Weights of a small transformer language model.
Size: 14 layers, width 160, 8 heads of 32.
Architecture: RMSNorm before each block, rotary positions, no biases in attention or MLP, untied embeddings.
Training: 128M tokens, 7789 steps.
MLP neurons of a small language model. Each row is named by its layer, matrix (gate and up: input weights; down: output weights) and neuron, and shows model dimensions 16-111. Each number is 128 + 32 x the weight over its row's rms, rounded and kept within 0 to 255. Numbers have three digits each. A neuron's up and down rows have the sign that makes its largest values positive.
After each neuron's rows, "fires on" lists the tokens most often at its 100 highest values on Wikipedia text that the model never trained on.

L8.gate31:161128121100119155139090169148118157071080152073102156142168155104138147133145147165150147090149131080128128148096110123175113155126095142120122182166120119108100159172094159097102159168207092181135161068121102134139072137106188159170136128148165120112085138088172137136206122148133130125
L8.up31:141166179123057055138118093162126070171203152171051092105065116192101082124094082164091068123126067153064163127147099131142144142101133127189122090095095171092143111103176088148160123137132096157146038152084126095126101142156144103111128175074136138168110141129098101140152106132153132092
L8.down31:127115133100114117156124087098125164113152148090083168103076145189135125170121128166133106157107113134084056096109155112208121143153092149161156094103111172129144146128156172117116134127170091145150119143173068159124079148127116130149105163114128173133118139088175075138184084136174155131
fires on: " ", "ir ", "is ", "in ", "s ", "his "

L5.gate181:080095118089171170112183155139131140163083177184103133126106146114151076116184135146055112132126131128074139131139118101063126133153134113203111155136105102096151108163093130172100140086193162133158141175117140133053117124142105143192128161182115175183116179171129157149130131151150170115
L5.up181:140156120144133154179161155108113170225127144095145118126193142043073051087171112091108137120100165095095123119130187154090127196168076176145133161156131138182103165117165141069148147122167141151137074137099180101144146109151097149129103158089126140097049139125133125155131163155192124099
L5.down181:109153144133085076073128078079196164107173103041105183136127122178053093134144106127149100172136086172124135144064109145086118123091122157131155138137117132106152143099150121129125121153095100107121141131154133114198068186123104145097156093114159105172131100176073164071098144102117129132
fires on: "\n", "and "

L3.gate78:141070124144121152149148087139067145120116149125104121187115153120094155192162086140125089132113093121152124113149131129085130120157111181081116157122162205158125143142155080161126053122135105085221119143091125206116052091157141124066139136096130128127130099117134155125121107148106107132
L3.up78:137107131113156096061141145143157223123139124174123112132162110123141137115133163093121218137110133148135071099103133163149104197152037203011117116118087203141136134107126117146137179123073141104170133102090124143158081128098138129184114121141127132131166157142106097147100133117079151117
L3.down78:183122172133151197114081124081153090114108162181089161140097114175139152130204116083150176148118140083143097129123155125098178186103077126164167122174164112131097130160081103114101091128167100148111136133160163100135199166145121142083104150187147135131123134137147152207093127089105142114
fires on: "ing ", "er ", "t "

L6.gate74:107140094086139135090114161140173135170116132143121141117115157077101080155126104105042089129157089114121152108118141210174174125190111121083118086108122165090082141175135107152064096140168141157154164102125187126118123180119152169102119172139080122147074196153123139143181118146183152100
L6.up74:083134114081167140142088162108138127141080091113110157104079124044071129152120092083127168152115144150085066133109171192111165168184073126127126150140192155083079127156121151092102125122152146124100159139164208138126123156097118115129085125132096174167098231130112156145173129129181141107
L6.down74:124115130141109123165107076085121117160106061065134139134115105083080126168072133127166151147051119145132088165161141082033102132103130130147117181135163147133175175130150167115147168134152148093129173151132136124130168159174171107194126077116146157192130182142173121174069110075110146116
fires on: "\n\n", ", ", "\n", ". "

L6.gate122:104091175151158123138140113091105161137173126093171169063074110093125086083086081093180084132122156102168103128195120069128104137133136153129136104074103108126105135138097102069148058150150118118131157091100132106175118126130139110115138185159190115085098116135064140130144160129181144139
L6.up122:089141137197174092139151103171129139116172093171103058079095102154140145089122126101171084077119093109174188117132105063191087099135147120136174106099088119119101080118156095093133127144106132138145122081033124113164172117129130128075157188147161108175098129147133139153090121101136113138
L6.down122:124130148088125095207110144096190135117107158140143106115134163164093131119127139153157118130050113115092116152162140159108130062107114119092112083127140043126173080141120221136124151110080074162157110130183125136088099178117129130137099109094011164099130102139101137146137115113128109122
fires on: "n ", ":", "e", "–", "ot "

L6.gate46:154133169140132136139205091130169153165126110106154130123097076148150115089146129067106114150140116057163111129070163069128166137136148142105135112146075135100117119142123116089130206133122149126171128116120067092138170145158121118106117188105201081142110149104145115164121152125129137103
L6.up46:184125121162167139167179138117181104188165122080165166152067131159106161132170111129163173186104146122138108129153129042048127110135135123142146177128128138100073124141134156077132153102137134129165151147123089101087186116163136180149130149123165077167104105085145122115130128121088089082
L6.down46:152125119124089099182127128130111133110119171156120126162132150192099176189117144168149194118084189207117142086145069171186126091130112126085140148163160132180110134116106200165118106073110127128105093138158159126092119084083111176122124087162055122100185102086118119132150091150114121167
fires on: ":", "n ", "y ", "k ", "ot "

L5.gate75:089098120127185174125125134079119186084107145121103134133130198134111114120151090086120104121086117076075138078167118051082116103146160107091136148102146139114098134199155153136129063166143153090144095157106096139092069148165111093165157142116080093129049112086114134121175154107110084103
L5.up75:115096126088094104142151169136126138158175103112143151131142169171113119118141192144130131112140122107203121150092093145117109133151125137078140120152114151126104105084162131039100121112192169186188070133105170081138152098151125110135155158132126105163171100121111138126089098124147086202
L5.down75:059127152109129130197139150164134146107124133152140162123090108109142096038202093098165131154104126159164117146143128159146157088155133191110091115144152096153119164114136111186125133102148144205173106192118208099175100114188165158127115069202084129117188121153157103163128167131141124144
fires on: " ", "er ", "\n", "th ", "h "

L6.gate155:107157101062071130086092135140077074122139145174122119108139144178200141159143082101113093146161093152079094114159065133131167143126135140112118099065091104128099207170069088149112106153145111105091147160157070150085105168087179149134159143143099102120132129168183131091129084114146147178
L6.up155:160098149170154098106128088189112099086127142173160050139126107120114131123145109088134122125131139192076173109094147112153147169156169166110161137092148179168119141118126139111152112127144093159057136125118115116114086094069130164097116148142156180119115125119212119124148165209154124138
L6.down155:141084133144172087216130060150174068092097091104156122146181136121124105124103154125191138105052124161110148164112184122120162135115141146127168159146163113137105088117213160097113132111146115156138130116167173152162116099119102120101080154122118171151081114152134121133098220205119160117
fires on: "ad", "am", "t", "ic", "ar", "in "

L8.gate83:099119143071133157132121170112075099143094124100126106119098087025086127099133142146141135089116113073101098183144116125185146134096074149118136130077097107174102186138026142088053092201160099164149161108119137140151112137139187130074104145164197114100109141114172114108128138150141114108
L8.up83:167105138029114107139111111063111057119099141058121126111089130111113140124140129108158121166120069130107147180128105173169159145128111111090140127088138126143101214145093150109089114161199054125120133094106121131120145114151154100084091188159208108117070190145187145158113103155136088062
L8.down83:138124148139139106255090139151099121101115164163121147105093096118011094122146127100239139136027110111131169137171171135101153145108130129094142154103120067121128113113116251150096107141147123079094152140135157103149125148133128173098124143158139126157114133119144153117115102170123053147
fires on: "s ", "ir ", "the ", "The ", " ", "ary "

L5.gate128:173110117155142137100143091112068138117113163093123133165097091158180136164114059153176090164129089176125138156169143140122161121118147144144095154105181150123113150101106080177126091141089141103101155127097096182124114181177112141099094120084126127026104101125139112115173148146164166144
L5.up128:194106133133126171115118098081111153071117107181133109069140094158097184153110082159096150156154144131139094142131068135141123139097088097151148154167069157135129074119117115186110127120098122134123143156171109095100046137122133140170127165132136172141147151141103121127128098124198133106
L5.down128:088157113169102172105162112090103094132134158108113158163066163154126142099185118098162118134090134141160118145121127114127153135124084161177113175175099163140111165108116113109119132118175182142086105113130211098123083096121123102159122150099066078186125082103113093122092050105094126111
fires on: "l ", "t ", "is ", "to ", "ther "

L4.gate144:143110122146092125104090167146108086121107130149166124114168162136097109110184161196124144069108125095090171109142055081120163132168153119080163125128081140126112185120145143159136139128137146114162158114133120084105110134113125084123111167152100113180085127138077157099099175206133114120
L4.up144:176189149161087132148122051156113151134107138063152118102097129089123133100110125096105107108105159121131095163145177084122149099169103078174123145172223080140150133152086135103165153152174142165109151161157160177117126129134169150124073148144162072081139092130100149152156115117125104127
L4.down144:146147157105151059037154108117113098108214124091148135103119099090095049165113112165158150120125074128126112121155133143182150150140089169128158115153182185121134144150179065159138137157109129106114135045145091123137125184109150085100099109068178076097116152118050125112127173130180173106
fires on: "\n", ") "

L8.gate46:161131137130110131129124136122166087135122110065118114107110134089145187065125133163162146136147072144088153162177188135190188149128184112126152100165157083164131130087065132086104112166168134099195107124171082123163130187129221180152088164120173141088120088153144168132176129141131080071
L8.up46:151172187085156134127106153109121061137079138107146085111124148102151123087083192160140045128124113105142188135128151142142196113108218099117188113096093131196086141113072136123103169179101107179104130109157119181152150108139135123092086137183105149121130165135108156131106152111114098122
L8.down46:139140094128072105133090121123153141165065153134156092138160046128148113133147179113158152161207161141169181092149147139143183144115178145153154101120152068127119160104050122146131130126121157117180140151168127178173130103138130176153149172149100143168139117125133140069144080117104068154
fires on: "| ", "s ", "al ", " "

L5.gate149:138116138168106139139099142128136093157122118115088132142060145129094177144168115092162190080134059087115184134171103154090171170110185108107130148105102115153150112120142150158097145157131110082168084105131150146112097185138158150086122098143150095150105076099063144087109109134140153138
L5.up149:105090111150132133088158155086194132153128115191196093130171093127120124067078146067148124139126123150133144129130134109145154149151121181160141147182114135128182116097131099142146118135116112135090132109133151072190158117134166126154187133134100163140205175120058164154148146184113142138
L5.down149:141148096108181095056122136159105075116188118157105176067068205186094139116095169135181164127162193133150155132116126110135118132121116093121125117093143144126109132093178146157187062141097150145173138108182157126112131110117143071132081123167145083106157113138126145204125128121137091115
fires on: "e ", " ", "d ", "er ", "ed "

L6.gate7:116166117146085092106172175068164142133134111124126151091136153136138091149105169147172164117127138090125151143169106166148170097138147116073114155076088094081140157118034098149144132099188101163167146094123133130112091185114095191118080099125177124105073108150125144129126081107135112127
L6.up7:119132112165098107158159176152167118120123086126145158102167137140115083126080136121193189079104135120200122094169152116130194079109152093102129170098136097086117136112091113122164107110158131142140132136150139160081080129109079180125117041149148199123105120156121127116085111077149100172
L6.down7:165141094117213078183105109158149152144136160181113105144155076081152116137100087154121078133061095156143089057138196014129169135143139139150151093140173124159118090117198054105166148157101123136153097100158142121141132137165146106137148147114098139148164105163145136113124177116090140122
fires on: "ed ", "an ", "e", "n ", "is ", "at"

L7.gate28:148165171128129144106105135061063099103130131143110148122106162135109089104146064094051102181183129101146115106174140117151127117142134164166120142177081144081088119122160100149131142128127120110118106180153153151094119132083146118126149124175116096162120163099146142120155134173143111100
L7.up28:110102153134210120119071145134066081100166137087132125150065172174107120119138046075110124088139107117102104153144110138118191079095172091130187113102088106093162101123145149126096143159144139110121107186163097155116125170112148099099146159150130177147088138127137118086161105137097059073
L7.down28:110119098132119106255136112089075047135160152087129069127152077155108115127084170198138139101062124131124190143161161162096154085084094123135145103119139153079091135102078211084129140072040130112162105134098126128159135128097149147116114152149120137162126100144109111147149129138132110171
fires on: "his ", "is ", "the ", "es"

L8.gate78:182095153120135078137106158131087103108095112147131118079155094114084132089146104113103076072154081054120177172162115145127151146117101160118125185176094104107105106107063144106103075169227181147153121127088166130159090098092177128094151127120126107117102123089189165128127085136177105143
L8.up78:133125192125115065120101141110068106152118123134129104141086111121117138131174142100096119101168083075114174154142109175166199161120126108103132120086072137129083143103090135126077141162208150179166145153120167132182153118074131099087125153166111123144110101111190110155125062132218143120
L8.down78:115074156154119094255066153166071109110140155183137092114125143141035121103177097124191132108040133090129144153171103107096178127097096155121156135089102135148134126122078235141107155129148173099127111144124131109137134102131151176090114120121100151125094115122157130161136101105174054123
fires on: "s ", "a ", "ir "

L7.gate127:131178158100093179122102126068074119166122164102201166154085146118093124139108127092131143210160122142100095142106065116126088147124129193137140090148158162131125133152073075153095082149148135130121146199161124149165112148094128173165093121180088137122090124116136089107108161095111118090
L7.up127:106138203169182113148132158120139086156179136165097158169097110108130144143132136098097112132123097079040096092165074155100120116104199110151118120118157140116138048119148154167124142115092118075155168150138075119111178122092098110112136122183160115174156129085175143076123101135120072079
L7.down127:145097129132167116060117137171106116168089125171075091103128138110088134147127187137103153093134161079091182102133170150132217142102087080155111075100127154100110092155157125125178153090089148147128113056101127116176170123140150150034070143118166146170114186142155156097154125082173149120
fires on: "in ", "his ", "that ", "is ", "ame ", "by "

L4.gate151:136125169097085126143145154177114102075079172080189109147147154145149133154105156121094126146145129090121166094099133160204137160142146147057138099149129134148071089114142123117119144162118108128144139105050105136073120121078141179157112200144166134143108127085133107134149079115118120120
L4.up151:158198163060091183134137169150090141167096140181121075109146174141137094133109079145175101182122163117125141144144147114100084102131148150149072146079113152123105153114184115117138069182102140189154114150080118155096121061147116160116128193113150091142115179144146041111104150084159151138
L4.down151:152126146144221109168120177146114145140116150109103109120090174136096141070212147163087172134068077135151150103104115180092044094140149120137100140154092118139139091143166147096124139115230113116189143167183149145158092140123085106155162143098127065083144118154156144161121088134173120101
fires on: "t ", "th ", " ", "s ", "st "

L6.gate86:124141147158159181081096168117176071097160128094090178101126099106123125077137172120105082133171079049115130110135076143097125118149105150133120101052145117141127092158100108139054101071115086157158185091176132059098097139115126114161092119133143135127105153139097095126165161083110150135
L6.up86:094141182125163183147045184181156099126179098110146160097142148123085135100131129115101106103119087107116065076146143123109125136123139142172119110091116099101111115127119141133108082078130155127169198150192155090064122115103135101186132098114119158168131174113115068128132142047106092107
L6.down86:195103145086192063215110138173066143130112126130107044169174128148129124180105133114153114144070122181134117078092187134113111124117181123118135151164092141121129173098108164133174094136123143151157138142146102203108115086114132096137165138096123124160161127125180091133074083159067084093
fires on: "ec", "e", "ame ", "ed ", "ing ", "ated "